config = dict(
    d_model=384,
    d_mlp=1024,
    rope_fraction=1.0,
    bias='none',
    parallel_block=False,
    init_std_up=0.0386,
    lr_mult_o=2.0,
)
MLP neurons of a small language model. Each row is named by its layer, matrix (gate and up: input weights) and neuron, and shows model dimensions 256-351. Each number is 128 + 32 x the weight over its row's rms, rounded and kept within 0 to 255. Numbers have three digits each. A neuron's up and down rows have the sign that makes its largest values positive.
Before each neuron's rows, "fires in" lists the words (lower case) most often at its 100 highest values on Wikipedia text that the model never trained on. A number after a token or word is its count.

fires in: "first" 28, "best" 22, "only" 7, "most" 7
L4.gate145:112101161103152102130073176122153156175125189188161107135165082110177165109182152159147127156076154143147134125107142108173072132146081124129167137193109105117127052100080111145089112110111130125138118100131146139124139124107143107090062149128108109102165093133068165116116134081162079101
L4.up145:120100182094157099123087124082148137163145104139165180147136115138170174138153147145176133113087145126151107116115141136121110150159071123178108135135139125161135096119093123135096093115027135119136140160124140107130112115099150138115000111117154090129160151116071099110115126097135085088

fires in: "to" 28, "would" 14, "can" 14, "also" 8, "cannot" 8, "not" 6
L7.gate546:088125124116124182131112199165179125111104138113154114100184150118119121170094132126127117081077124184101126124100174083097181130080136127121192130064192153134096088142111096122146096157121155145131118185139104158109110185120064157089156136125133094148171182137105143185181152165095111118
L7.up546:159082094084083096167166191183140140106146120141103126114142174132138153139114192138128047110084126160126116154134171110100166207091128102114070147122139119124186142137108157074170083098141072130148132134146128147164096164102128154167140182126134098145116135097179120117110103075187146061

fires in: "has" 66, "had" 13, "have" 11
L11.gate771:086129096091123123200152158170083035132045101142138168115127093121115095108102088103154115120149156062125163144122124154148203084124181099142110150093095096116142135116191173165101190171120185145213195150061103089105152086070074106136125092149120104105100130095150143120117077086092093131
L11.up771:125147142145121136116131201122150145172169152107192105094085128098156112171149104087101161156121116120141140101141141097098152120071141156176150097136086155130184151149130169053114116095111152162132128093067123147161114077129074144151087150085147098151116131151043170159120086117187204124

fires in: "would" 33, "will" 15, "do" 10, "no" 10, "hold" 10, "announced" 4
L4.gate831:147157079101163104127099169054190144151121139093189105105166145107159148144148166176146135109110166115123186179203145152150122102074109070167091117125154120098064075104163113167101123120139146109135129118078150159108164158179156174130165084124146129122065167074125158163086203139111137159
L4.up831:151155070127151190165091118115152062122112134111128111106125153145134148105149135109131149155121165080147092185062177149151101125099160142147091103095131200032121101068185090146168100076100138097154179165083116092132172130084117156152146112136150097189124123125117170171109080030163115126

fires in: "to" 76, "would" 9, "t" 7
L6.gate120:138116124141130101099092191116151149104099093165128116092176150142153133125070151137136098097112221113082075144086158155146201089072096070135117123147183134118173107162158189103114062137105079100176077121128136081126109157120067168123164162109114158131103140124124119141104126089118169104
L6.up120:159151099154136089121060188134156193094129085121144094098171132145148118111118154144101079163106255119080126177099111106158161104106155105156105131112130189123169137151165132087103062135139105102143085136128148098151120158095092144115164141107129158147117155144109118148097106089109128165

fires in: "and" 15, "or" 15, "than" 11, "are" 8, "has" 6, "is" 5
L6.gate652:088144100111100145097140099112085149137064136175173123151109127140137121119206095156105129139110091058131167159162150104108189094132109151130149161134191152128139187039134131170126150176159097147135118135129114103172148115051130137160173152112115127130125134109150182072122074107156134087
L6.up652:128142132160040132167053115120129118173161107158200179042112160140163153154133068147096125172215090064163110147139158084131184090172174126118127093131086168184090093105108145128121162155129151141126150078042080093119134177166135149159087151119122083216119106202111124150062175123071148105

fires in: "has" 40, "is" 27, "are" 15, "have" 11
L6.gate864:119130140183138127093168130107102194077110118137079151123081123145176168120114120134129139081105199024118116086112117183099105104157196063137162115167152123129112136123159099111106153064117118144119161183144101147146071093078097121102179163167186168041140169160104169146151154070107102143
L6.up864:114160119146100189160156122176155121150117120143167147083091121177147122091106173125135144152199129093126152141130141125122219124108141126158143148116125189186088136080117156122123132159139101147160176170067061127193133135079108115150134121162078170101140070191101158124144173143120194219

fires in: "to" 43, "be" 13, "cannot" 7
L7.gate645:112097146116141065137113116050093118141106091119067152075109110102180124086150108099105192150171178204130116113163139081173167054114157099158142119124169125115148108133111097118147118124096134096096091128154090189144152119152115134059133175111161093158186127154113114119063074129147140167
L7.up645:143148044109103138123140165144084143123210162123123103101174141140103127156073131135144102103088160105073100146088119106112136136147135127115081106094136122095158150181179101197152117103110132102173108143141092113123073094107096136092151105134080104117095115164161147189117154112151044134

fires in: "have" 55, "has" 16
L2.gate990:096181139138107107094146163161056187122140142090131134070153131107169076124088163147140143096118191146113137140116090135115081076080136065112133082117130137155125179083081089124132148115148145105115139163162156136098164144110068145163104109194178050098185100148090108106144119141191168139
L2.up990:175141089132112138134125155144098110110147152161142145071092112170148071170128087142164118123130111106155127136132098073088138134150181122107104086163136132116147111102127095135155126138137083141145147163094169083136132129128130165179139114158086146108151090088110094111139069176079114133

fires in: "first" 41, "following" 16, "only" 8, "second" 8
L4.gate4:110067146127128129089087127129116144107104116216179141161099111073141165096103199157125114131060124178172113116093113117211111118119143140077091122103133126115141166152076152135148115137098161120189133108146173136124095148136198139126112091119143121137107152187114140139132160126124125084
L4.up4:113152106098091146112160081107089177128092102183151170162069131087190167124139150192108155081092118168098196143177139125185082111140116146133078091133126109119154105132176090072137130103063162089130156129081165126149114149157187155108107106098176101163093141135085136096111128133135113158

fires in: "to" 41, "they" 20, "i" 9, "that" 8, "we" 6, "you" 5
L7.gate736:120151119074135105161146132143116129109131138117185118094186122138126125112145105120121114159137145109077111194162132098171204104093111078157134184075098153120096056111150132145105115167112116112127097095100130128106157140151090126127179161082179043131130117100061126129110148107122165129
L7.up736:096173068117133134122135127099201193150149140162099135115165141172123183093127208151153120169124142103090107168155116089131106176134139115112147172132073150125169132162186160169122147166171088103096082088146176124086157133120129124105168099083165080153071172149119137121068102174168127122

fires in: "are" 28, "is" 25, "be" 19, "have" 12, "has" 6
L3.gate950:143171121106104161109154106064087132119137092135189146114146085137189097110118086178148111121117191076144111142122105128074116066100129092131118151174134141141145120107172103095077099124086176141143102147088133171123102145150088171139133139097121154137170112127130143131130082157088200145
L3.up950:118168111037135086122069100134121115133116105144096028119126140165165147139123115162110117096132147116105119189157131083105145059101153091125101117153168154151187098132115142105090158130115212124170154136117159152189101162116145157123137152106165139138216132110121101121148150158076118130